MLP neurons of a small language model. Each row is named by its layer, matrix (down: output weights) and neuron, and shows model dimensions 192-287. Each number is 128 + 24 x the weight over its row's rms, rounded and kept within 0 to 255. Numbers have three digits each.
A block is one neuron, or neurons of one layer that tend to fire together. After each block is what it responds to, as a language model described it from the Wikipedia text at the highest values.

L11.down10:106160093077083126143104132114091096170132116116123120133101148125128120134147122104107126100135148112101115133155167099120122139089170147114120126122161070070135124120190104132092165103140181111145132136056142078102126117144080125125144158097116091114149125134145133119095135127127118145
L11.down27:127141149096102131133144123150089147164119134135149102076155154136103108108135116144178161120128126127128141174106131124156107109085129120137084142129164119121159121175146154126131157141125150153156123112143137161140143124147103106115131139112094125144137104113124094096153142111141182095
L11.down49:157174145130168160126112136130135120155149096110118115119160118145163145141127104130146133100115131158097161141096132123153123084101108118124151161082149090141149078134122150097128143142133101124139086109148188172093113126121142123141154156097130117138150115144147151113131123114143191127
L11.down294:122152134136097111149127157107124128122148148112120152161132138102120112111131128119142128127145140134148051154150153137128151129137117127165074149116106153125122155090143181178122115158116098138172135116189142113113143101125116089131168094142135142138118143098111126135127144105139202132
L11.down448:184137120118156145156131146136124123174090093108154128126147103119187143116101147122103131147062159093103142136130131119096117126090128195081151157100130110123148163104111141122123164137081100118126163144159115136133152114130136099152108100140092178123116147147121121134101080104141164177
L11.down449:138133110133121128105124139155121125161127154120123116154145120154132103154083100131101151191129122130103156146166122107153115105138106132129112108065125117106134108123160134125108105103133138112167151143130113138134144106161156185161116152107156149126164161130173110098141144108117124145
L11.down618:118096129171103115112112132130156099076119130142107164147123131106129136112168164127096127090108150119131114158107135140182153150112076132109160118141090082135126137122138159155121143132096124116150148139145109122133181178186127145136171111109135127112127146080138118140117132125149122163
L11.down786:132133159155078152116109106105122122123065119097152116153127102127169177133114163109136114124123119137086109110161148163106124136122143147151161138127114166098105139153118076138099098125127127157124132065121126106141105110104075112136150163157121098142131140149136131172111165116135142106
L11.down802:106104146095122110126140160123093088127116120143125117103186129143190114117126149139139106098112189132127151133145134136141089117125156087128121143133101152136113098154144133175129151112106128140122106142122111118085090108114113146084169140140152123129113068090098147118102122102125117118
L11.down839:080119088149148181145069145133150124123107115136135091123196112166110112129116139154177099125113100104121100118101115164123133144127119165130162157121125131173125138115119163124143096112151112117184132151105140126160117139150116128131096104085112130116130113138120094119136123159121138114
L11.down912:123082160168149165127151155084149146153114103127123103093130111145118121096144135139137128120157137128136097113135130103123076101141103112095136114096113120132109135149101133117129126134126093130111167089153128124147121141126123186137069078131143156135095104096114127150128140112102170128
L11.down1035:126159182116111158155119139144129155151125116145139148178092120146146127125131076111103121124132142134150156104121119135119102141132099130102090147144127120140098101117154131136096188103130126091134145145138176115140141103108122165139101149117125152143140160131138127151119067132140098136
L11.down1169:112091101129133106136131148110135125113133147110116149098125143136104157103105179154146070158168128094106095091160120129139110116109125152146115109152091135099157072137146119138164079145118131050110134116109143127110162134138104123188145118159148097089147089157114175111091151133103175152
L11.down1234:124149165133128136106097140103143130132144108109113126118109116086137144119090145158169136110107125112124133105081084127140158161100093125119130138141124148132137110092165099137152094125112122106128149133153143133111162128094135124137163105087084165105112127126127107174128130102157149199
L11.down1273:126128163124108138142164128124142155088129113161144154122118118096130126124150132075113095152157125096107121140135108153150131156104144122114144127140115104115124089150117129147117140123116093121124147127131100142098150144151073133150139129119112142131153136117176111145126152131156128140
L11.down1276:132165121100125140126124135151113113158140104167161150117129131167123162157169098113192128162131111115107149083162097153142133154180081117110096177114158124111158129133123157095141126134125126117131076111118137137108125161150128093091092131132131121156188158137147145119134109135114127139
Description: Particles de and in. The Romance particle de inside Spanish/French names (Pérez de Tolosa, Deportivo de La Coruña), the preposition in/In before dates, and word-initial de- pieces (decision, deputy).

L3.down554:151185129130138137110111125139129117110099129158138098113141121130096130134121102128092092085144131107141156114109144122079122113123179106164119156133182111097098118085114186156142151077131170154126091151150135154151134146136144135131145190087176139105112121122115100150115126154124133099
Description: Month names in dates. Month names and year pieces within dates, mostly in infoboxes, tables and lists, such as November 1987, July 4, 2018–2019; also some subword fragments like mit in submitted.

L3.down1113:118135137128138154146191178131155164134119137184116159090089128087119112151100141141087156146158149188129171155162106082167139109122061135164088109120136128095140131118112132140123114151111137152113115102141113108139147116141123135148143125120145179105136135116059106138122116182179182160
Description: Mid-word subword fragments. Short word-piece tokens in the middle of longer words, most often co, it, pp, ing, as in re-co-gnition, pu-pp-et, cred-it-s, with occasional dashes in table cells.

L10.down117:134149125166136129176147129086134120106140186128101127123117131129106078148112122135149145123140141105166152119129082127150095086140179145091117126140062090139168130120155098103147114122104124104117136133088141096184163132099117141156152127123139126117090134126138153136137152134110094112
L10.down1081:132145121114135144157120163083173144094137126151136125133132098103098151160092154144102164152134167106115123141167135101141142102131103172125108075118090136129147132196144080128099136201135128137133143149117104141147159131119126117133134120090122150133121138131113121138123133100126158136
L10.down1106:155164177140110118138114142103120151110183142142124141171144109121106142092134164111119140101130164099100101123135123158141107155135098150091124164138147101172119156143108142134112141129120133144134121061186111163134130075099085100113133119122107122157090112138141107084105148164126120123
L10.down1143:108094119164099129169154124126088117086103122113125118082120126128107131148160112151124136148103116095136138119170104188077161082131135098141085131124113139159145089137119126125152152114090169083162128102130193097143150131165125111155087115120162104135098101140125108155119124114100129141
Description: Day number in dates. Day-of-month numbers in written dates, mostly after "on" or a month name, such as "on 27 January" and "May 27,"; also century digits like "the 16"00s and the comma after a day.

L3.down558:144136136135159115096096170092085175112121144124126125125124135108120148127114133140077117118153125084115115147136154131126093154137095086118137129128133154163152175109128155145151150123109125122148131112158137186108103134154112155114161117129137114135075152136139126139095086127104107100
Description: Word-initial fragments and At. Opening word pieces of longer words, mostly con- (contact, constructed, consistently), plus sentence-initial At or After that begins a new clause.

L10.down233:140153142123078114134118100122117143120161103135130109132089139119114078130098119125123107125117139130147132141154193128171143137140166150134156141117123126126164126124143100124146124126106136131104124115136162141133126132115126109141126156087074165112134148128156134087092142097125128088
L10.down680:125125127106133137095154113105130161173112081145105143095141123138134119163110126096101175153066074106121101148151088127101117154110127141190127140134128104115124096153194120118104153105141144100128108178118133130133136085128152123118120126090115131063146137135126133119124153138146123117
L10.down1068:122116178133107133125142075144157108134090111151112158123103141130149126092147135146119144145093161145150116119109166128131169159145095095114149122118175112117110112109159111152157114065118097130078128091128152124138094134092157104144157101103110158125087137131160152132112139155133126151
L10.down1174:105163165137107107139155121154157170166129107128146116133136126098145113148144107137142101125110107099112143102085098105121082115165112141143100143131120106115092118117098161159135118145093116135131157148135153127111144127164114124125149141117142148126138121136131175111136138071126132146
Description: Paragraph-ending line breaks. Line breaks right after a sentence's final period that close a paragraph or list item, often before a blank line or "==" section heading; also "==" headings and "b" in Serb(ian).

L11.down30:137132131133124102103146144168115151127125143125140141150151153097145133161116159097116130193121135164121092138126149123144125172143152093118168109141089160128111141131146098136078092153163137141099161110129139143116109127103158096142099112131073133102153126120147115144167145153147133102
L11.down43:086152166110099147168142144129093101158105106119084152116161154154153095152131128148098132127116133154082118115158096103162101113090144109118130138132133144092100107136132113115140106114086144116130139120127099115160167119120122103156117160134128061134073101144124145125130104101125152180
L11.down137:157169140096096086095100113164160113138144143168115150137158117133116156125132139123167122156133118151109120168125162155141147093135148082127150171126149122115112135143132100119115128134102151118168092124165122120137104142142148136136144114126134080152115142133110161171154121096124141153
L11.down397:157102086155114083082170133085131164133112168142135142140097143147151120145134139120122112166113098120093126163108133122129138121140146102124136087133124147113107151111106118122105097123081116126102143137172134122099136173142122167156144128151166113148191109154135111088112159145126136085
L11.down704:104109131080141091149113152142105079112127132159142138125163122153144147136186149120137134104082129135101094152157096147161133112102143105102107159143111158137123095147134142121140157099122126099145139133117113137123141155119086142152112152095095125101108113117122132142106136151147139139
L11.down881:162090126113142127144110147140072107092152126139178092134117170093111125111132133157152128130133168111151134140133124111151121098142103103121086127150107118100131126116146135152122118152179126084119152151102128092128136162111154165116164104148148161134118151194146109143125102109128122092
L11.down927:134116135170121111155141088161143162117115138078106128103109162103114122132112118132097166091172115157186158141093125156155151105121109135110153108126112135073160155133147134115095135126126133124148112156133123144169098107114117136113160054113114134145104107098119137161121127139095105124
L11.down943:123120140152130111083144180058121138178110154144162128133122129116100122134188132106111076139109141124130150116147135111156147120164173113126130101126111117178131165126114124139153126090119162128116148111147081082140182113140099099168099108206184116153142145130146108096125158165111125141
L11.down984:128094143192113123165130143151179133114133092091162122107076107128112138120132138102127135129137139194142116122168133090123097130148112106104123114115109130144101098127135175139131143100160125100110158110150121144128162117147116120136121132158085154105122121146139115150173108105122094146
L11.down1013:131128105115134156149131164175129135137132114146150103152145103096115123084131099128090135112128109155146134150163128134134172144156124140147124143124106128109126133107102102098128168107128093105144118148127148121113133150168106119086119133095112107128104109125094112174107146062120112126
L11.down1051:142117102181113136095115155141141119115126109102124174103132132086137138099138097081160168131131143111128114113126083138128110089112120123071123139147094130122135172162149143100146125096142150160112137083094104136188148109131112087104149129148142139144098146118148112105118133124112159138
L11.down1138:170179131131137152145197099116131140155112152130077127107142145133144137156148142155099097082079174138091126160180170140160120134131135113132186130151086142075160122144113159164118121142086135129105130135115156135092124120110115119149123147140100178137168153106175127108177126131122150136
L11.down1195:134146167156086126094166129114123111124182130180120158061121152125123143144139089120129114159132108124123138111104107121165115020176136131115096137118152109102075103163154115110155142104111145118112131154138159219138113123125143113125127125148131119139135104128114101103130140123123129111
L11.down1206:125122101083094156062132062112120103106114152078158131125142147105142149129120143147171175110112141139171147121155138134148156116132142139127148149119101136109133090141139141135151134109186115133120117133126145144125095113111152101130160108112134151140090109095105156100135145133162123135
L11.down1219:103111123121133143121141154146080116121103097097157076161120159110117178099164150095133087108170147126118140137156140178124147126153091099156113103108143163082149094147101089104104139140169095153114158076108134128134135149120108135116123079137144131120146147105136136122113149083116098129
L11.down1257:137112090145121177159156149127143079155110152125113142136111136143111106155092139091127124179109098149124157125157158143135150134128113117092118143138125143133071136135161123103131145079126101111114191161100138120128139107091140107142123114123170162102140116084160157111123134136128120132
Description: Proper-name final pieces. Final word piece of a multi-token proper name, mostly surnames, often the sentence subject right before a verb, comma or parenthesis, e.g. Pull-ard, Kais-er, Fukuna-ga, Adam-s.

L11.down129:094137153117116097092147122142143113139114134139128132144132143110144135148095097165173159146139133098147114112122099073131198155119125122142124151110127131145116122176098133139208115146144124138115129132177113152123111148120122113149146112122123132141150144136109115123106114121128110125
L11.down133:122086133105142122136169106162108117082093102114092157126123100116102126144121149146123126104160157119112137067143151101150130138136111131190132126199112107114151159120129104113111142134119143163117110106154185145105161158131123141118149100125113151104139112115107116163146125151144100136
L11.down143:141102148085113158114171128125124098136165115177084163122137121162114131123168130089134126172140124102131123176107124160111148052108128140124126091126178114113139106133148122103150114164142157138106103145125114161126136113144128133136073123115114156125076099132155097161114142209118144123
L11.down365:131127189182145137138131080097147106118160146124093140135090128102115110163120101079111146124098163126087125117142120088121124146147152109124136125123112114061108131111155122178132147108128140097096098162124138118154125126162091136127175148135125174090097113142147157160124118135128075097
L11.down377:108122120132127121156128100087136078091158157114172135100135167133115162127111119163121123084090175109134159158113184111170164166168117084144138093131107120108143149124111071143144117118199100134116104157105104121130153153127157095134120115183119128132134162144163110137125111137068120113
L11.down442:158151147122163108118118127097114140130150110127139150087118099139148144107128132120165137092123173117122100120115084151117092121107128124135165167135139118122103098145137105098104127121141110119156094125145132155089102099140133133114098143128163121152133132140125127115142150093154103168
L11.down467:122140173183114067141113116123120107153140123107147136134133116100125124121113152178086129090102106081127165090149162126084085119128116120144156160094147138117114105119146153153128141111122088153096090094119146118133210128125109168068112149118102174114161136122121178174100110163110124107
L11.down496:135134131191091074126134137139120113098154144105115111112179138110154125092124127167118093149099087108133118137130128085117158127137067127121142129144119173101154127140136099151158109080123122134117139145137157135124145148139184118136121129159101131109116116102147104090144112142145129096
L11.down626:173131120117118088086148152102136117119114116152158114166098087138112108079104159134099143139163136125110152124150107092124145080169131158093134154149129111097096161130163135155136158116159152106110159168144140118143168143107085130172144138113117108169129153188124138134124094141102128136
L11.down642:111111085123085159145125078139123111177147109147143134122168131085155096137117163130091124133086112131096151144115102132121136139124143127128150157111155133105125180129119110143172107137094105130102121144114126162129128139140157125121114124126130130122166130135160151138126136142090197113
L11.down760:099118138135122198153164119122125106178141148154092134152145097108123122161163165144120136178117133144100146157133092099128095118100109147145156145179127146095147156170111137142086131161132117156097136126159146083091114111118102141131096107190134086109104126126093145102116154152099156101
L11.down765:159101122112094097144097143093117136168125130135100143128083115084127104144145142176094126113152165139071120151116116151126137079099106124140069140115133173146080131091098149122146121119096142151094157152140131114089127118166105142130112107155161098094143116150145132092138130140113113127
L11.down925:116136077150089120124110110095131115163133138127166123144179099114146079147126112112107153139140112124135116111124132097126161108155147178098075124098153116163150140113111132177129113119118116057117128090113136098135131085158144118103155106128127129186212139161143121150122150159090136083
L11.down1047:066124121140103138115163133100170118131150164143105118082164164142090112150111077141105111139117143151107103108147161154118107134117149146116113155103151132122113151093148138105124137113101140143146134119128139122149092135156094153103146156130178111124132144088118130125184105093115126126
L11.down1228:099154096159112111096125152119118110154139156115152166092112134120148134119153120127142147143153135150126192167083144113096131127122113150091124135117120125131126117122123148095107120133140162139154153141143129122109166133130191117120157143137148155075148172146170141116125129110129113136
L11.down1233:151098104169119118124158109125135112149125120111141142089089144114118145148142137147113127152098116092136139114110192090134156124120126142105116141110142145102108107135159158093149165120150135152096120118101156136099170090128154104161113105131110160113083120142140115142143140158132152124
Description: Ends of structured lines. Line breaks closing infobox or list entries, especially football career rows like Team / Apps / (Gls), and closing == or === markers on section headings.

L10.down194:154109150133103146129167126077129109105095116119143107173114154151129117137089106138112101160147143126134127111082113119113129140138121131144129151132136097141112132102151150176102128124115102147129167108154083114126144158110113129123118126134077147180125152138123137130170131109179101137
L10.down236:094124127150110198161147113146117133120102104132129133110181155176140113113082102168100125131135088131137126118131098100156142098110093113120164149114123154135120117122129114098144104132119118083123085146135131122122130140106128162127130109173121121165107146139149119113162092081107116104
L10.down336:125102144129107125155142128119121149126179101086142117156089124128143116160125158135139128125144109130123125095165158098145138124150108125098135144150175125173161133141150123124121062121133088137150131114102155153118126159113096100119171148107142074154109146139129148135079143119118086130
L10.down825:109137151150086136153141161126117102114118147103127139145122134101162113131136115094158074142126096139123092096126113159154161099158095184191153126135146138129104166102121166113114132110112108149137173146073133173108121132122112120130143131142143122098171102116115131143125116117119111100
Description: Name-completing word pieces. Final sub-word pieces that complete a multi-token proper name, often one already seen, such as Stefan-o, Garc-ia, Ugan-da; occasionally other words (armadill-o) or "is" after a subject noun.

L11.down31:131159127152142098118114121089108133152173122129164118109121118142172119139127144139121149140094187125096101137089101115130093120100132119102148132087168113119114127118162139162118158139103090162124152151104129167094132106145094110146121149120095139138110112134155138111157120118101135136
L11.down69:117100092085115098085178130167115159098090098134139113151118160089092116143102128099129147093101150142129195097176161123110143145138144125139153136155168069112091139146093092146150138121119132182128093102106098132149162122173143134115094113147115095121121156124082120079133154167139119161
L11.down78:133132134139126161145111152098102144138144127090094122125107163051135145138131159135138138130154105113128136124156114159149167123165101093178092127086162091103124130118132109119127114157140111118146147152102115089152185121163136140143103102106103103105141066104119165136161123129108108188
L11.down180:121114130141129172172121163109173128131137101090151124116152122091158124148128134066149150152150152186134128132161066119161083129125134054165140161108120076138111107129079104107089086157133117124131164144109122137143161118107116114120115139122112156090153164109126116126135128136132135131
L11.down208:123115121148127154099186119155117099056113136130168116115162111117136129140112142158173150133103108135158096172124101125127125136117110110109130154133126138111147119110030105064111115129127131092113139112121107159133147120166112129144133110129105103146099102110146129086110139131128141101
L11.down531:153130111139143105144143148197127152104113143154116152090173162119114176122172139123130168154120130120130146162135129123100176119144172112112180113112140143106115085131147099153115094126131133166104164110107035125157156109107151139138120146124157140144097112130126084158103129110146095096
L11.down549:134130180108092084119153120100100128101132198140118119117126151158133150114139128119162124147120116124196125098118122132102113107127127112117109102092115104087119171111106161116117113138121137087141180137100148165140136168148119164132135141092143141148133115155146149129140133121125134112
L11.down585:150083128137104162172167135105141132079124122133141131089106110132081131153114136181092136050148156134103166111116114100121146113200108172130120163102129103113179098134104119108133136086113116108101134108107124128123170151165113103113127118161137132138127148143145128150122128118140113129
L11.down661:123135108113154106106127131127126124137107130095157136109098113086126165143160106156145139156104107121180137112124091163102114160099090165137102120130131112100152146152124137134175153112144137121141146115077114135116106176153116148129117133119090126116102155153121098147143129164153078142
L11.down862:094141143124110145126126142146138115144107147121118148141122144157127144136120083103105137165139150081161158095120123109165140124140155135140129136087137157113143096125106087166134135076133109111162132129132154137118130187161136139130144119181148138125120136141100117130165131126096157100
L11.down888:176163147113122128091157103167112099131132139135146141139146124109152149109142135151119106157123090136126113130101183137113117104117165112095119136157109150115108130137148107132115130141108097168089108103163060116154165158127188125114100154119102130101134083087157138134191097103125105095
L11.down894:125129165151128117142142147102126140140105078099147149171144133136149137124127146175174121128168089110097085061076134121123146155133127126141151156129128140152136159156104110108090166096135124152163179117169084117141125140145126135143078128133114128133143089079126104151120069108120137107
L11.down1133:108164134130114080125144144095082153101100140119114137095133151149124072138180170138129120168105136101074153117121147105108154109106133108094093131116111130124102115143136108137126136101140156129130113096117093175117121108107151131104116123160113115160128096135151122105127112143123151163
L11.down1142:103114143106091153153143173135125160139164142156114134094157099143129149133135140142142122127126136130124107147120117118114132141105181101106104107115124122138153162125161127081109158129133120163190128146112094149090126141147136098115081112134080126139133125131145093118162126135115101153
L11.down1149:141119130116149114167148156083097178149076129159117135128142120082107156179148090121106150106116165166140137121121130148148146113139115138142105161118134095143168108103146163151145129116111111124078164147079094127131157139198109134128138090146127133104119094134160118135104157122128093098
L11.down1189:094109101132128162131107173136122087127123108139108154123108143123139099115142144134139086129118112120131185118121129118147178155129118116146140174104158134130111147109135140109126129129173153101170088118109135141120109123171105146150105162139119144105078138135132106160128123141122081109
Description: Adjective-completing suffixes. Final word pieces that complete an adjective or participle split across tokens, such as -ed, -ous, -ant, -able (undevelop-ed, fam-ous, import-ant).

L11.down83:152108115112168163148144122118112140159101114172120112120137130084131128153077141130115103136118122079167140130153088146087108106095114149110135157109115118146119151117124124144143115118082081122139102122153168112122162115114133102088124065159100121109167096136103141138167136126185164157
L11.down175:125116130148132131115157119132103129118135142104132112162130149112158134093121122186163123112103142124092100097112141102093099096093133121105122093146150152128153112091108116149119124153107081159099074153158108088118118099055093134104147138145133131120099122139132127109141119153076148138
L11.down273:171107095094163125127130154087149154147117065144094138078118120139158132118132127153069109136141154119151130127117085070159113135129144109128070121093122083137132144144131135118127149091113122140073146114133126152115142117167155119136099133150108127131110180087159140116168135159091121108
L11.down343:195140142135131100129144107166144160126116114179136143123102120144137165119132108127112122097074116115157150050129134129158131128129134083145090143092138147141156096121094095119147127119142165129114094139150140148111095151123098145151094113120132126133099166157131121163102145134128116161
L11.down349:113130108105115140156126121123171087078158138158143162171105121114129158096112101110135092111153083109118159184076186115107095132147074121077159143144128182128167112097136162124092197139113149078121146163146121146085167195093165126119124124114095154108158103090147116095080149113175145129
L11.down428:152110116157142100103144129125126147113141141113142131154150138084153106130144144099107143154120167149118126147103124106152146168166071119139109120171175139131134092121087126115143090137094096090120150100135089109144196146118106144153116106150104124110173148147164095155118131121188110110
L11.down443:141149113149140143137158153098124159138156098127133175124122136131146091112112176070108143097146136142121114112167099103132098131124129121143119164153084128122117126099111167151135153155089168103143105156118138121152136138105151113081078121157204159115090142077144129133133146169160141166
L11.down495:122142113118108151128130116157124134138110123172097119127122116101079108108092075124116111131084177126166130122099127135123101098101062124121134156112102130077141123139122136119135121145137108153102117109161141162146131119102150143123097102107055131098122127135072085168126122100163093136
L11.down528:102125122168116165145154130144120128142094124069090140151140142091111156097100116100101112148078128159150086087153156143107108125115129078099136131134081149140116102163139118090109145167108132138141102133107136123127096097121190131165096104157126174122126087147131133097117109109179133134
L11.down583:126127100135103145174122129125118127163098134129135117113127113115119116120120113104151116177141107163139107139104177113108114119143117083085114146150125109158095150127132103129137126116137112117161103097145132118079139175136142117117157086130124145122111141115185152112106132143127148137
L11.down674:134115116203118096193100108078113123072113173138111179153153120164136125057135110115181133097102133101126163126138150167163126096119102165077135143139151157097114157125099138130132117109116097154095126141119139127067123156111132155126099116126150123073139148132111131150158144153119138130
L11.down751:097126160140118088138118130145087138096148173080103116150106179119181147148070126144114122151132135114147111136163105111113148118134152129123146187137124110133130123145106129126124130132158128129191122133115158114098093102055113129122145082138148115088152124164123100144129111115124134149
L11.down752:131104120155129144144119156106134129090153132097120066122094137145158136105089110124103116132127157119109130080098086083160119105147103094162103149188138121101165126141124156134101116164104124138126147119120136108103130101123104140132158078130119138124158127108126112128147125135119118163
L11.down997:103157124133121115183097081128113092158111101093168122185126154121142150127125166111110160135113114150092073114120141127146088110125124127117135154142121107106134134162123139122136123125131115137106137139089158147119131097127151128085160103110097131127147104161121157135171179115134124150
L11.down1183:153134122137070130093119087118120131112159106138080126121110114109132134142141112124179090127103122104126096130127143093143133111138127108102113157150130128172111151129111129128096103121122076138128138149121093157093075103127129139197058186079107181139141128133171151112137126152109109119
L11.down1223:115166116126127145147155122141120131102121154163117136110129148119120127171127146127134143113150127180107178141125142158104099113146154126078096167116103140156126084140117138170154118125127144091157088117115137100122104120128177125100124139120148152117127133189132131177115133099109169144
Description: Mid-word fragments. Short second pieces of common words split into tiny chunks, often after c or ad, e.g. Ad-d-ress, ac-co-unt, c-ro-ssing.

L3.down637:120119110139112124134131150110107183125124120107129140137125125104084124131096133121108130161144157134137082140117116149163107132140125128145116122117126123127116094124100111125116132106126143117120118134137132112089105096138100128099137154157065108192121148106132108138117139151088057085
Description: Person-subject before predicate. Subject words he, she, who, or a biography's opening is, placed right before a verb about a person, e.g. ", he learned", "(born 1998) is", "footballer who plays".

L3.down910:138149098093134118092114162116086164136078116105154124135144136101159159077106128131077105104134150107050082135097130129174089116132154113133129099127133133165150121084141132105083135123129159165128102147165107147125103119134102148132161140142135099127095131131151086148087120124103085092
Description: Split "-ed" suffix. The word piece "ed" split off a verb stem as a past-tense or participle ending (loaned, developed, renamed), occasionally inside words like Medicine or Cedar.

L10.down64:160111096110139152168136139132127127102135146151120121146118163116071157139127148112128091115146153130119139122090152174126159145153120148119119088111123156117119086104127179112140190169147112149160126114143127154147157155145103143152121146155172141165093109108110125124148157141138087105
L10.down651:134089137144132147137136110130122103109128098135154120180132113129136087173113133115164091142194102130117119099109142100123139156105151154105124108103124106111100170150106135107105131128130158110138147155143105146129091146083105102167138081136128123141133082099133120143107121121100138148
L10.down766:172120127105127159173109119154091090113108085102146141129111154149155141091145149112128124135169127140111098124115113134110111134140146145116098085143099153125160133133128152089161091111153114101108127117107147103129125120128163146139118102136141146167084084083107116154163095111161102124
L10.down1036:137168152141130144121131125106113121146044133159123117099147135137129148129133110125127109132183082115153153134122136152099128106127114119123102117119161118115129116166112078109152082134142095093155129116102116101117170126104125129095091091081116109113141136111165123113140093078128148103
Description: Next part of names. Token right after a person's given name that starts the next name part: particles like de, initials, surname pieces (Pérez de, Gary W, Josh Su); weaker on mid-word fragments.

L3.down624:138139084106145119092098164110104162133087108116158150137148122090153147092105152134079121108127142095066082140118132144140093103128150101121132104117123141172129136091140147131084137107124137162136105143167091138104101139130107123112156136152109071137096124104145115159102118134120083103
Description: Infobox list line breaks. Line breaks ending a "- Field: value" item in infobox-style lists (Receptions: 299, Inclination: 51.6°), plus mid-word "ur" pieces like s-ur-vived, ins-ur-ance.

L10.down10:140107142125112120117113166139157111180135127145119124113157099129127117056136129133132107115168145147140107108131114135116124130159158144117157130071129130137126131117142128191155147104102134142117112151108095102122102119140169136190184113136132174156076098156142114132114122142146137128
L10.down129:090116134151119106107102152081129153106158151125145124102140130155133098165154157149133104124091128123133150081159108165124087117134102121112117111134130121107129175161075166109150120109113122170167102110128148138135132131130131095178135184133185124158159110099111147083119094120130115155
L10.down179:081082104137125124134141092134104132114131132122132146125058156081101145111143099099118134119099145114117124126154113134142130153154156129131125115129106119076134161163089094121145140095141148131108116161100119181112130141139124168127084097114121146106125137138101132171120150134141111126
L10.down467:142162138105094133136160154177129138147126113152120132130103146101096158119169157088117092124120154157173127170134108117110107148154111085111092154147094119093129133146131136146116174058125150137113109185086162181109173114156139134122096111144129149110135180104120112166111159132138138100
Description: Word-final suffix pieces. Fires on the last sub-word piece that completes a word split into fragments, often suffixes like -ly, -ate, -ic: month+ly, altern+ate, allerg+ic, Calci+um.